Weights of a small transformer language model: width 512, MLP 1024 SwiGLU.
MLP neurons of a small language model. Each row is named by its layer, matrix (gate and up: input weights) and neuron, and shows model dimensions 160-255. Each number is 128 + 24 x the weight over its row's rms, rounded and kept within 0 to 255. Numbers have three digits each. A neuron's up and down rows have the sign that makes its largest values positive.
After each neuron's rows, "fires on" lists the tokens most often at its 100 highest values on Wikipedia text that the model never trained on. A number after a token or word is its count.

L13.gate746:137148116141091112127146109103159099137091117094111109121140114159078104093111141118128160172090161099119126120148144095120145112153110117080100131134132144150095091156155107129141119135113107115109130142103160105141067180073104173155142114117121154091105088163132113105119140098150125055
L13.up746:115135168129174120123123096121133093132097152161122127144126111108100157157084107133102142138132151116102120146145147128152134081158125077151120138141136106138141131140111114143110115141108120071149114121142126091105124109120112147156161118152108105117118095115126100162098147081108105160
fires on: "8" 13, "2" 12, "1" 10, "7" 10, "9" 9, "5" 8

L9.gate784:119137115109146148087123155106129139165097135143106102110079133106120118133182144113129104140123102138160139144125147153095138108169129118094134088147110129128092083121141122138126076136107127154094112117113106120139104128171110137179141125098096153141137132138102134137126067127139119099
L9.up784:152131143128157141128145104099116156168108154117089117134134140130159152138121116137086114116136104139128162158105154161105145117127088127138176116094143134147174136127160145151138093143121127091140141122123134168112117120172189141107098105109154101120133096136118139126120121130108095127
fires on: "." 58, ")." 14, "|" 7, ".\n" 6, ").\n" 4, " |\n" 4

L9.gate50:134127137113127120108129142147136104099142141169133119117157144170100155157159152127149113122151128114103191132140082116119067160149126141098146107154145071104094095183097160098114116128109089148116135141097098119127113129173114145129119104140139145164144125156147160147141117190119148127
L9.up50:130143104115135124128099071146106102103129109092109140127139130128149129141113101110123147171119100080139100082094147143152140168147132130117105115119076155146184151104118128142127134098119163062095130112173116090092136110159126126119104127124140077144120105144124154111160169109115136126
fires on: " " 29, " |" 27, "6" 10, "5" 9, "3" 7

L13.gate725:091130139103149149124098141137166121113101145150141141110103142154109119107131138106126147166151140130161122133140155140102116113128117113161154063118165132093163069123152115159124111071136140134120112138134139106137111104114098124132112129122123093101106137160152100094126152139100142142
L13.up725:172133086106187098133126096127151131130088116101128088156161134137148137170109100087130102136115128131145154114164117119166096114130129129090108149142133142123109122139129130179101135116125136096084134148132112124126096067162156116141082107134098159128114129109123167139143127142151110112
fires on: "1" 25, "0" 15, "th" 11, "2" 7, " two" 6, "9" 6

L9.gate948:120104109175145157142155131150160129077114142130148100115098118105109173122167132090116106135125146133115156175140130141156152123164126131171147130124092085114135132146177136121153125147129122161158134153137104104179145086113138125109141104107136116130127132149105113123147100121135122140
L9.up948:115123118161116134100127150087130123122108150151150111115112129058112129142122116110135128115110169131123088154118130144113175090155111083149115130109114086109113116133190122117152129137143100115145108118086136163136153110138139087110097093148116108153128132136092123108161128140120113083
fires on: " " 50, " \"" 13

L13.gate639:141149084123141159144146100165155104150106114126101149086120140193110087144120140141131121169125192125116155153165140131118101110107160144172131137151091117112113120116177115122116119112105074148144090158146124112134161114138145121119161128119142111195110099143163143123119145151110131128
L13.up639:140186090126165122151133080179147122150102096151080148120133143158097080164109135145144160140096185102131172146147154137114109139084178157176122151141121122077133118121128119124119134124175110148141076107137117115135164093121114071133125126124136080172113112123145115115113159132113086125
fires on: ".\n\n" 85, "\".\n\n" 8

L10.gate602:090117126182140171174122117169138183113149142146145157127108138139126119119146097148100140072130125113156142111146182136118114138172116139145145097126069114070124189145093131148171143046102159133142103125147114108120124114111139175126133090104114077164133116146130176167104136110176156085
L10.up602:163153143119151147152115178138154114150149128128131140155180175114157161147127080126121119137076129116089158129110147109151119156111158164073143163120127153142105149140098100148122123117128123125134165083140152106146099148171183148104083103123128127161116133165140105099155110152138117108
fires on: " |" 58, " " 10, "2" 7, "." 6, "1" 5, "0" 5

L9.gate995:152096100151156100122147140148141111081116140068113138159135162092138131117111106082110143121107117122106131163128118135149125069109071181152144108133081119183130125112190157143104131140115168134136152143098109131115113121136128182131141149172171138107128167102130143129117146099125138094
L9.up995:129117127146137121098129152150158153102139159134142107119137172040161106132107129103132115136150090138161134134124146150186123119115110159104131104146077122125129142072103162124128132139123136134102143163113112153144123130180136138131118137121190145116156174121128100116142141123129128125
fires on: "." 30, ".\n" 25, " and" 13, ").\n" 8, " in" 8, ")\n" 6

L10.gate748:109127148067112168109129154144143131132152124136122114101110098138087133151154129120127153174114128144140148130167147142133128119139115106158113117127107145139135098107140138142129107152152112195131120133142116112152149102117104147136132163102122134140180106147127116111093109124131172093
L10.up748:122088146083110150143143076193153154144115113119108106119118118138120096113163156062115115154131081117160157144157101166109144147128140117100078145156196110160145141142167124143136115131114115138098151157087161133151124137130133121095127083130070117122123090190138130096141103158156139163
fires on: " " 37, "1" 26, "9" 14, "8" 5, "0" 5

L11.gate156:140156093116117102139119118132106084129094159137120110140113163155119184149161125093121134174125143123134139155179123117174126130146129166111161142096146121144112137153140104125100109123111154107127090164099154088127135151146089153126138093110113129130180127130143130122118121103119136147
L11.up156:115174138127144140153102103093064136170142100115121121141088110158149144128101161124148112106143141160117160111099120151127152116134117089140150160136143101107150145164128123180105142098144095115150160141135112151125121116105101124105121138130118122113121143101142171147141117093085113085
fires on: " (" 38, ":" 11, "," 9, " War" 7, " the" 6

L13.gate761:109135077136117152123132086182133115160105105131106159125121144183084084142119128134143146169090174106118181166164137137105110145126173160169128127175118134108135106139129100131128123123149080122133077149109087091138165121129115099112141115104152101176134105132174140135128143128135087145
L13.up761:116155089113126151126139090158114124155109096125095160124112156153093087155110143130136145148091178094124138169155148140108115117118172165177111143162121139089146098138152096128117121130168112160132085134118090105163152106129107086103130123111154097173127113133161136145145130121143078125
fires on: ".\n\n" 86, "\".\n\n" 6, ".\"\n\n" 4

L13.gate506:131131134109122111147185107155151098134156112112155118121107111179115136098140128077144116122105142128114145119119138120162085149127121106155108121159098096084117185140150170145123120162147112067113116144113131125114136116143148147117112108120131118128160104133117111087121094169118125117
L13.up506:143153129121120154142102139134106139119098140104127092143099095060125140145110122134104155120126119159130123129114129149119200158115151149116085115118119123144100110129113081131078151108145089134137118132136133141139137168107128115104151148142074116092117109116123122151141129086147151117
fires on: "1" 77, " " 9, "0" 7

L14.gate894:139115109160128129116093107151115116117122126139126144127149159155112139152114130137150149136169185079093112122133145100124049125144194174160104126148109127095160131153143123133137134111175130126129104107140116091173147091099132084105121140143168085162169138118148108113137131093137072126
L14.up894:120138096128122160188145119123091158114129114120105122163103155163127120120115103149157115148161200107111137146102105164114132116119208137203094135135142150102146108135128120099140113103195123155146119112153106126108137144137098064097143141145121134175113141114131098142179120145146097130
fires on: ".\n\n" 72, "\".\n\n" 6, " " 5, ".\"\n\n" 4

L13.gate602:144148115109117137112143127127150108126146102134149148098131110173120104137160096105127172174144143077121136111104140130153116083150123101129099098098133114136104069162132137131087084167127137114111109136141096080143105140090104120151152127147077122093143115136124141093167150086164164103
L13.up602:110150098126121194153169103109149143117105175176114158128123098113105129089110174117104092163173084095137137092155100145108147172156146099115102103120117171164081147119140117139123143136124114120102125079105150093110129133112126126117134103141122106103177096186154093129107141101123165142
fires on: "1" 20, " " 19, "9" 17, "2" 12, "8" 7, "6" 7

L13.gate771:105096117149135133096136091112141157148110131123111103143146157142121157093182175070098132155114154091125182152129137119139155120185097167119120128087157122151128115142150163097153094136139142122080075160143091070148087129131121145128113123100130148157132135137140140105126130166158137121
L13.up771:135131137145135133113091136173135176121136124146118115139158123118138136099157127116098145141185152072126128092157140111123143136125135140107120133119144126125105118152113128074133150116153115115114097118120123125138130138101130155136104112157117095105152151182139100128119108135134174146
fires on: "2" 15, "6" 14, "7" 13, "0" 11, "3" 10

L11.gate762:129143154116116108092118114135121105084124105117129137108137135164132181117175139091118135128132130135107168110118153103109118175107062124127179121111095101126071156162159125131125111127120134109106131142101130139127121099074129144118153146158147138174143135111108148151126124141147139119
L11.up762:117090137125142082101120120094118164127119144141170110129087150145158124154093143142104117160133085123172161127120133108156106113159056163134148154161104121154177119098114139153105101105121092103064121112172145084144122075125113115110129138105124135142140095117102110127160165159171132110
fires on: " the" 21, " for" 19, " in" 10, " served" 6, " at" 5

L14.gate276:115149108127141134115152129130127139151150120103142143101130148144114128155122152122096078108090151090091143171139117130110145127133184153147118154131155153112160112144101119083143161114187106122114066126132137087134077163140163086117171109097140127146159090115148130126143103146136092158
L14.up276:088165147114143154124155149124118152129145132116133111143116120153126095147118140092152154151097193141090106123150102093086144141108168156184124109126159178092148096118153081138176145116144129093131118129114086109125112084116096089107155125121144104150120114124167106131124087149143095133
fires on: ".\n\n" 61, " " 8, "9" 6, ".\"\n\n" 4, "\".\n\n" 4, "==" 4

L9.gate737:171144072120161151155160150133133127137088130066103091138075127125155136087148150115155117125125085138119172184149057112120131089186141164130132115161144106122119125128147139118142091142159128133159112159136108109125144148103162124136136129122158135141157140126140134116107129125090147104
L9.up737:146152086126147163145125161085141115102121155149145102149082128101139081136185150109165132084109121115152130185138135124109143079151147111125125109115157106095114100134111146131083113180143105164147114134103134155137137155099127100146111115139145144150096134102130110134128127151136140128
fires on: " " 33, "2" 23, "0" 9, "1" 4

L14.gate959:135156116144068137123166142155134096129120168113138117146124084127138120153130121143118104114088135116138118132131104156156160079145111146106115119133154077146079081150138127121137145098133126111122115181137143121131086079142121147143107129106105100165125121139156141148086124137134114133
L14.up959:176178148145071102125173147113137139145100114119160139124099150095145130125118101135112135142117131123123153108107112153115167107128155141108050082101103107158105098118097108138097147118139080132132117121111138103181134102134123111102171126132110122155170135159138177145114121151089109088
fires on: " was" 36, "-" 8, "vis" 5, " been" 4, " its" 4

L11.gate960:126083111107120126137124132106084149166147153098132146108137142129139179137146164120121113114115125121087148136144077116115098140116101112101101116143106129172147096127168135096131098125130119085129112166127162139123131137185135175106124146098098099150124117141134141123134116137145131087
L11.up960:119118147125097101110102127043121162141124122111130133092153131116138188128158135129092117107146143125095124137145145097139122126123135092119070141101154146144121136136166103146127096123141173089164117137157172145142123175155102153125138173117090072097117107122116157094160092108138125157
fires on: " " 36, "1" 22, ":" 11, " |" 9, "3" 5

L11.gate564:129157125117102147124142116184153094106123146131145140168125120082155139108124139080112136155094099175117157155171099156136205109123126095124129123148128088130122144115180141083179142139115131149152127155116088113133108127127116126110132113168085181127144093136106130114122145132151168117
L11.up564:146118119145155161111163114169135107072103101148148121134070137086158142129142139091116119167116124152145113169150125137100174095117116128148085133123127143119123132090144082116168146170124116146132107108140119164114122132130128130121139105111088114084161154134094102129144118097127129116
fires on: "9" 58, " " 10

L14.gate315:141123124108090122147157111148132129113133146148102132136118152137160150134100116120144113116165126104136162144164134129200175120164117110132131100121113109146125156159160117161096088172162100147097121106135093125133103091094094122117129124124119107161075120134157174109172102131089152136
L14.up315:133106131163098132117110169190122094105108196128138112150081129090147148119135115148124113093134115121104101101156091123129162146079153109115130086174132129110083171096147119100129148138178104139162132092101113174127131095120106095147116122147116103138105112145134133143134108090106127098
fires on: " " 86, " (" 8

L11.gate347:167132130155146117135122094124122136160117143142138152144101097104125147112157122117088139134147147159135126151131127129122153147159135107148153126126131111115130141136125133190157140147116140128100135105114146118115105092131126126103134139150101084114136129084145106138111115107108123143
L11.up347:117084103099118135122140158128156144115080085090141112126154097152123107123108082123128149184128116092127148130120107159146137151130104062126116166121153115137121108148099109121145128123108099123180114167142136114107100105121101122151160132117112126113100123153130122130173123136111187160
fires on: " " 58, " by" 6, "," 5

L14.gate677:111100122140150131082171085114089127150120087114114095118131145175109159148152108095073120137100132164127147113130124124171105144155065127081151109115127099146109141176139154120113099121129144137141103121099106151112111166145106186125145099135134092171163119146154147149127117124159122147
L14.up677:130124167194101132124177066110160144119132122138155156145202177142115208096120134129084108134147192079108166110135152131108140096162093135125165160111126161137174098114117156125138137140056175153050133130098131119126136133124119134108118129096135143123170110112131142137150161107149106146
fires on: " in" 26, " the" 13, " W" 7, " |" 5, " Centre" 5

L7.gate525:095115110137089152140092113160134112114167143168167188137103180130135119132122118127114153139158138116111144120136102113152124146208132161141126123099121145121177134113134172130144151131131171109113121161120120163074123146133122138135133096097160103170109119125131163174135100121144136123
L7.up525:170091113124091131127140108109125129103125120107099107150151137126148171169088112118109127115102122140081173157144128148146092109101050068131129132121086158160142135132107113132120162134125096140140140103136173118128150069103135149111096137111150110110106142143122114155141127149140128109
fires on: " |" 32, "%" 29, ")" 29, " " 8

L11.gate434:140139140167110154070135101109063143117153071085167164171107143132112135108117105129103142133116146134163148123136122095163159145193110095152178108158114126074143166165088159161154170111105146148134117139125092142104146090136147118107148131129169092146118100129151159165115126076112140097
L11.up434:144114126155157112125131067135143151126134152093120137115084135130140142154125160116098126138140138130098112135139168116114110126147122119132144173148120132126159123166110171183150117117094125074083126118129136137125136111088117129088091129159080119137099157127140097118167153110137126107
fires on: " |" 84, " " 6

L7.gate977:078093143123123182095112154111114136127158124153129125126148111130092113149135106132135134108174174134102134126120149101156105102157139084123113123116127155161091124137129132111098121128111149098144086117130140130126119100158103110140121121136144111130134095133111125199126091152147157136
L7.up977:117131166095120127141099090070109140134104119139107153160108156170124172127121141137105180142106125109131126122149114144158139096176098143136104089080163117135090119160149127086115112068140121089119123133151119131143117153098143130131121129097142087135121104128106140131132119099129151162
fires on: " " 67, " w" 8, "K" 4

L10.gate595:087127120149141167122156121105129094114124146111115139119125177143130144100139136146069117092180117140140133124173129111152147125156150159165123097156126123145145128106072124158134151143138085166073126113080115126125125091125128128103138130149149086133130140080115162142149150102135107144
L10.up595:118123105141116166121123110132122112075096140092090079134146109131127087151130155095158156127110079174142128111112081153180156121159138115067117129114148139159107102118130134137146138103136132124109113163130170085124156122161123132171126142119087110111164152168157095098116152156108140118
fires on: "," 69

L4.gate23:116160104173124163131155168115130129147126079167125153149116115129143121110143129137110156151101080137088118122126169090106099146152153072188105088135110119144163155159101117129117161139149125163116104128139094158145128156134098118143136144129102178148128110167120108150096125105131148140
L4.up23:107141139156085132138113133134113147078095098124129148100139127103119104126159146164136135161132122156159145111115174123122111109118139107158153106105132108144130149137122121129139117143112118182130127128203111144118168148099107120128152120113151150139130114149118150099133115132148154124
fires on: " El" 18, " an" 16, " An" 8, " Kal" 5, " Ar" 4

L14.gate273:135106091102100148078121117148139109101114160153096148146160084124110107154130138132131123105102094110118115162163126131142136163098156130123102144121148105137137104116131138106142141150129116136084114148098114129153124139116141149159158133127101139144150159126137124130129127106131136131
L14.up273:111139112123137118098142111135120144106139119187134123114179111157139112148146101113182120094121117128137096123137148113148129120078136144157107178088138155137173116137094130139121142170133142133137112151089132120126140158093076145132177131139121136131154191123118117117154155115124120127
fires on: " December" 17, " November" 11, " April" 10, "," 10, " January" 8, " July" 7

L10.gate394:089146093144108157114063135104129176120076118136119141127104174181101127115160099128095146093148118115147183156167132117143146094154129148156137111151142116085109093155153086161185124100142120150171123126155126154131159163160188155180138158100146092126172137121172149158097152109119136091
L10.up394:151117110113157103126143131135112103142096119144075173070112140083144155162096099157105083094172058158126132145168092145176128099094074121145095149127122126100131118139129142129150108155140108171106139147139090165125099144142164136160104135128112134121107189135124166110157108164108108131
fires on: "." 38, " \"" 24, ")." 18, " (" 12, "-" 5

L9.gate742:131168137105082111163121148145165106172145129141114135147159121143126138106140144131082117107119170133103118170115144132127155163142139077141158129151135141177109126116138121111137156139103146092112114119098113104137128107143159154081126142133104140132123133117126135144109128124153157144
L9.up742:098104119125101166123172125145120196080145079142127139113135125129131158133116121112128162129130135143148102113112132140141101148117093146096132133132126115125153118106077095163116141131109084131083132154124122103152145088127133116150137149101119151100120149103151102126173145112130135150
fires on: " and" 20, " but" 10, " with" 9, " as" 7, " however" 6, " However" 6

L11.gate950:128131135159115128159109107124114147148095106127129129108139169134066145101172102144136142083126106139119171179134142100180074131139145165116150142138128145143129132121117108106136113106134151103138091162107108103097144143152119125126127099126089129124090081165158158136104156174130166083
L11.up950:134161125159113128124107135146099139159096182124152107129139133132112098169108120155092186126114142168119104174125136108173109116131156098174133117133174135113070115120124119117108149119078089112127096124125167120157113156113134129116131148151114120089130129097142137145147149143145151155
fires on: "0" 31, "1" 17, " |" 11, "5" 9, "2" 5

L10.gate623:113136113099112129129160141139149092109124140081102136124172163161122139126140164085115159158135139119102144141136154102138135164113146046134110099136127160158117132126126118140125112128124074115113118100107122109163134088137130157104104164135067144139157108072151106083121118145129122108
L10.up623:117131109118132167109164140163145144107115116070094131138142079151078154145109157128127155185123121127150133112139098176130136105107114095109092094141135124115120103120130112132140102124119132144109147105128142129142124093091079124177144162140143101057130154155116103108101122096113158133
fires on: "2" 18, "1" 16, "9" 11, "8" 11, " March" 8, "7" 7

L14.gate711:079109091138171124066119151132118125100160135149162107099139128110131129106135152132116090145153151136107174144091115140161151120129106074102110131151131093144123152137115090150143108138128099170124112108135097106138133136143159156122127131099101102152123125133162097152142074152110142111
L14.up711:116143152147129121104124098106109137141136097119067086154163144175107155125108126112141185112135095092121157132121127148149176127113141164134118114097204155137118147154113146145134118094137153077139128150153156082128161131084134111147113141148123159108173141096110131104121110141151132130
fires on: "," 35, "–" 12, "0" 10, "3" 10, " " 9, "5" 7

L13.gate753:120116136146125137118131097131126125140094084124130130116135093130107156116143129101147092157185101153147127127121124081114141115150134096148123141119120101136089127171124139156114091168120121170129098148146114136161119120116111165128111130137105158190169082128169110108137112115117103116
L13.up753:097130120113136099166128111159116086120111138134131104125081109115124155109160135133123144159142112131108163113140151150099101140118109123118098113126091155142120142133123149159104131157137127142135110094104146135125121133135099120152143095084159155105074136142112116123143133130143125158
fires on: "1" 20, "0" 18, "9" 17, " |" 13, "2" 12, " " 10

L13.gate465:103143089122148140109109128118173119075133187127132098087121141167135133142157114105121144139143140118115139114161151125171144082159118139092130145127157150132132124174154124088160130125156130087136106116123111102132077148136135159110122135141127079160164108120122124120134086126132103142
L13.up465:140153126114131114128083137105107170147120066150133127156120118152143156137138110121173099125146157121085138119140143160151178118182107150113102125086117118165153110146090161105111112133126150148107117133175152092133149154149112142076144111115114134139154107161124129146141124135144121175
fires on: " |" 42, " " 32, ":" 4, "1" 4, " the" 4

L11.gate416:137129111165116170128193110085100105132136131089164098114129156147116174127131163058133129140137112096093159163123126158115136164158112140120156114143163095101083128140151166137123097134115109123127142139112148141165129147150151122124128122102131139169105090112147120103114105146135121062
L11.up416:150119161121079132140165125106132124136132130094101106099150130111098117118065089085181127136097137134112109121117124099133131138083123084098130123100122125130111141134139106116154099151118102108136116099116141127131090152107167171162118100142158143120168110103108141139095166131087125090
fires on: " " 34, " to" 10, " (" 8, "1" 6, " then" 5, " August" 5

L13.gate854:151141115148151161083108101140173121097153115101143089141137103150137138089087120139114137142149121131140125110123170120125103112098115125138149082149165101071090115125132143201138107142130078133139113174135153117143123145153156084124143131130173120122107102146169188126137098126154187135
L13.up854:152120122126146099113137131114131108141118096132138128141115146107145140130087132083133101109176088150126166179117102124145102108151101132094145148161108148118102109186111106139183129127130098158101122130159112112140101067135125126107109126107121155144087092123141094124120109132104164104
fires on: "9" 29, " and" 16, " to" 11, " " 10, "1" 10, " the" 8

L7.gate362:153147145135104130104147118136123125137070138147107120138198121116108152173165140101094090124127149155106129115134119103096127118108087143141118125116112164123088064125130165081099115125155131105128143105127163134120118050117141148125158148104183113139147138142188112147104102135135121086
L7.up362:145095122100134102123185167155150121140124079097117142141119135110139110166105134095117147147078120120117112139163102151111114124108140118134113160080119119125126146118130161091107183130132122134138143156114139143167120085114088130146137141157156180118135170161114129160130121127100099125
fires on: " been" 18, " have" 12, " as" 11, " appeared" 4, " was" 4, " cur" 4

L13.gate553:106115113097094133125121154139101106097149103155119144145143125101119101122128145139147161151133146125083147126138077079091193101114135154180089092166164141130074137102117121108105134099122137153123093150089127145122165096164131136130174166143119099138159147126123102111129112137111133129
L13.up553:108139122112122129153106153178127168143156105154165107095089095121129086116130096082130088162124066123156127155076131135158132108099150152143104128147096103117094153151174101114126103145120145133127116112147110141156083175072089125137142153097146104110154126144137107118117075117134100194
fires on: "7" 56, "6" 15, "5" 7, "8" 6, "2" 5, "9" 4

L9.gate28:114125110102107097144163145178142103161147124156117090120093120136105122139118105116164128127150136133139142159092116160102107117144128074119147111124101119123078176132184161138090127151126163138100116124105095128151150061114170158103117138119131124143153122117142121103106104176135141123
L9.up28:092124132160111117144117168143155142113090130181150125157174168114161134121152168121125130098168095143138121144128109124138117104114127164139132137104112143130120095100127144156098166126134150182114118153152130067145137103107108116202132075134156137074144126125161128104114124114153101132
fires on: " but" 48, " and" 33, " so" 6, " as" 6

L14.gate948:131139127158113118100100125134090125127120105118101116199131147137094143120175109111141112142132155139122139077126117114145147177106126114105109154147196167192136157108141072087098169089113135126105109139135141127122110093104160143101153162136076088122097136169134129163120127136151122164
L14.up948:109156115126157136119109142163157158123076096131146099147092154107136115168153096121126111060142140113146123134105136100118143132116135123127101129082187146105101134144109110119090166088128150192148101123091131131134150163093107116114152119187085114122130108143065122118131133153122122174
fires on: "0" 28, "5" 13, " |\n" 12, "3" 10, ":" 9, "6" 5

L9.gate262:124144134157124148102148119108123134116171141116174111111149106164091136150145097102064176122143151115107128124117142112084129079117105129101125130168127154103163110130153133137190111107117165097084117124151124144105134134100102152148126105154108083094132093116133103172129080147134141117
L9.up262:093144138135095144190155102146154131105100119107156120128101096124158097172151121149137127100126137090122146123092101103109153083141119074136156167145098089141163121154115127169159125120140106098135114144116156091134126079117125135126116130138124113116101136170161143140111147178144167128
fires on: " " 28, "%" 19, "\n" 12, " changed" 6, " turned" 4, " |\n" 4

L13.gate529:126140140128159173121125143138121103137110157151135092097091094113127144105135110129160132146146164133102123149147168099161130108110124134133106117125126111145115142097138109164119153148122146184078106130119117153124109147106179137108152103134150089127150161156139157101114101088122096127
L13.up529:121119097119111096162149137134122094102164095096169092101129110101127121162120111078145119131146129082157125105113142161107140093139114085090160164155115126106125094155123126136152125133151139116133153165126157103131090107131127123108169146134154141152111113135130126142167159128114138122
fires on: "," 24, "." 16, " and" 15, " " 7

L13.gate353:078089076098141135072109145120091114114142111120131148112133094143126139122173132086142108140099132091133172144135133089128078147133091124085119122159147130123115113142108127163126131116124134126132089115102145081151146126087099126118125137131104130142142065098160156154132094144151150139
L13.up353:134124153133100149133123138117156150145087128155142152127108155111116128147161130151133111167126129131104113167126188117161117109133118170111101106132121095076136146140126140132113127099140103155080110162152092150128167125151079140115147153133122136124066133129119138158139136128114160112
fires on: " " 34, " |" 18, "1" 16, "0" 9, "6" 6

L10.gate734:162155114154087078150155117149145133184117105117110159142133130142134160106134110150139149161132147124084152094156146104132096122131154115138130129110094133122097158130123132128145156125108153117126143116107170109136112125132090167127137131158097120145105117127128120163113145108117123132
L10.up734:095086125108136104144123163203145120137166149111108115123116142136127120121142147151124101207117081117097162163145065179129132160145117115143126124143154097148156147114136152122122130146128099125147137175125149121141162112108132159094155145139156123098116118164154132127145124147133139122
fires on: " " 69, " |" 15, "0" 7

L10.gate882:127149135121133125154113118106136138145149166113128116097115169136107135110118125108124145095139165128137172177153130132121088162158135118152110118102091128128090142095128113133152112128121168098154089139156144106082110149109161145127115137141123147092096122156114140108120132132106151110
L10.up882:079162148116128127137166119130137138148131155146127139095143140151165132130115130144122119193150118155172125141149161117136135133107105127171142159093124123134109140129146109148124129153107130101148151127116148101095084166157127143130152147120124144148081074148148108148151181147105122108
fires on: " (" 23, ")" 21, " " 11, " |\n" 8, " |" 6, "2" 4

L11.gate751:121177108107142095078119140120138092122098146131140137127109097117092121129150143132139131120155130179098162123140112107119141130111134144120098133124140168141095137124134107137113148142128147139120115164096113116162113151132120134181097133135139122151103111149126130154073121126141137125
L11.up751:132151129099154137100146127128150115110097138127159123122088130095122098123116114148103107109109123141085115127151126122118135095121147175156085084150096132136111137174122106121103110138128143148144118134148164169148118149099072106122141082151170121129155129107118083167101136116118160147
fires on: "7" 95, "5" 5

L10.gate901:142166124174099155121144116081116104100117088111133061119124128158105134104145154096154118125142137143117134111126106134084075117151157134132152147150115140077093113133143136136117085163109135111116119153120114111124096133113107116154122068106124104154129113149131139109109085113124143129
L10.up901:129137157115127129152110110145108122150109119138126125149108070096131134121077070113111081107164125158123085102135183157117140181098128103133136169103137157145139113163098077170124122106131129121124123080175117117116161123126112149132113116109130141116150107147114138110155146141142086091
fires on: " " 52, "-" 4

L13.gate537:156139125127107150136163106142136100112104111124112095166155100153117141130107134084098128147143103154122157135140140168126133117148116072104124112133146103119113085161122080161081114135124140141098107155143124109141148115140099151101139105157126097146121098136136096061126131121130156125
L13.up537:108097109129113117108121133119181098126161138104138126136139124129110160093144104174125095137140097147176144113139122162110143108188152108172103149155097214172110119128151126123128102149119126130118125119100169090098139139150123127096118150115086120117181111166108076121142150109091132123
fires on: " " 30, "1" 26, "2" 24, " of" 7

L11.gate384:129109140128148134115104156100147099136104159147100102117072119149121130110143108136137166144131098146144150171154117118139127088113083122125165111150102108115128116141159137146124063122118142124127118155108133121121114110116141114142122144122122116151133128107143167158124098103106137080
L11.up384:115105138148148101149090142119098135091115115158131134116086151088129119111159128139122163135161113151172144119120146118126177124130091138161100108098097129098144162134115132149136108096135144173099150124141136146134134141167147122172092127104133125115119130129094109179118107124118104134
fires on: " |\n" 51, "." 21, ")." 15

L13.gate136:090097114158127124082152118149141137131104121140124109111132114164137153109179104087126111151142107118101174142174101112147106149139135187089119141132155108113124120166114116117137102137142129108134074139091101104145136139130151117088146101093084153139149135103154136132120109124131149157
L13.up136:159128132138132148114097125103115138115150100150115119133135088154150135135159118080113117101138099072087141112154149130176116165114131150161113126087148125114178113166070133151119127124189099119155067125118146127151114125061143107041171085120103124169110120097127120172158111125126094158
fires on: " |" 33, " January" 6, " March" 6, " October" 5, " November" 4, "." 4

L9.gate945:087144107147110157149095134146144120110156093090113153166142089164083107110173131114141140119122154132085163095112119135163146157149109125115133126123128151094128157119108162133130126095137111156109158097156136097154109097132143114130122099090142101164135136128126142109098116137157138129
L9.up945:103139126128113146113108106130132174105118145124108152141169115160127151097138086186076157161148154146149133135113103132124111084150088134126108126081143124139124117108091112091134124083138120087104105114144138105122104133136130108144116158168135139123104119150146102130116137123170113111
fires on: " " 40, " |\n" 5, "5" 5, "3" 4, "1" 4, " (°" 4

L7.gate510:116114108111152090112151080151128095121106131119074137117122104167128170152098162081127118133165130158106135148139104156168123180093120148120136106139181117181137076142148154092173097131147107133121148141091126123120115094124139106096136135137126093160133123139185115113112126125109169104
L7.up510:127142126135145102141143142144113147085152131169131166101158130124130126131126093111131164150140164104142145130140159111128142090151110150145095131136169149145109127103149109172139156072137135151125124132083097115091101131088102126121157090139121110130203129122156170119125106117127129151
fires on: " November" 19, " time" 17, " " 12, " year" 10, " December" 9

L13.gate896:161141151121132145126158130126151125169100116156106135100158115132118119120133140108114118141184101128132144114143130152128141161091129111139145144131142102090103107144112153131084071108121158091080114139140107083151094132111099166131105096144143140133121142129120138089127095132142173100
L13.up896:087146119099068118114132106154106154121142131149158140152085120152137106135138114107131109170140116180137124121158119154120160119122124099128168111092131103100163143113121126141158137111135132146106159110169140078133138098108138131110107143113120163124173095176169084147163144126142092095
fires on: " " 91, "-" 6

L13.gate739:123103131135093142146133132106087133092126150123149111124141100148118173128151097101143149140107099117137183133179117121138148136160085143089174141121095107128124127203157130119153108125145082111137112150092124092147139134111145161127215121104102143155164072119154148169139120140134145090
L13.up739:138168119127075120161122136075099151113147106113135149113140109158127178139115106105164161082119093163156157090153127133124098123128117138124137160158110085108136134170139104130177111104151125113123149143129165140140156141118122123110187123129155116192124113094139141160174155140082135080
fires on: " " 28, " |" 21, " of" 13, " the" 11, " his" 4, ":" 4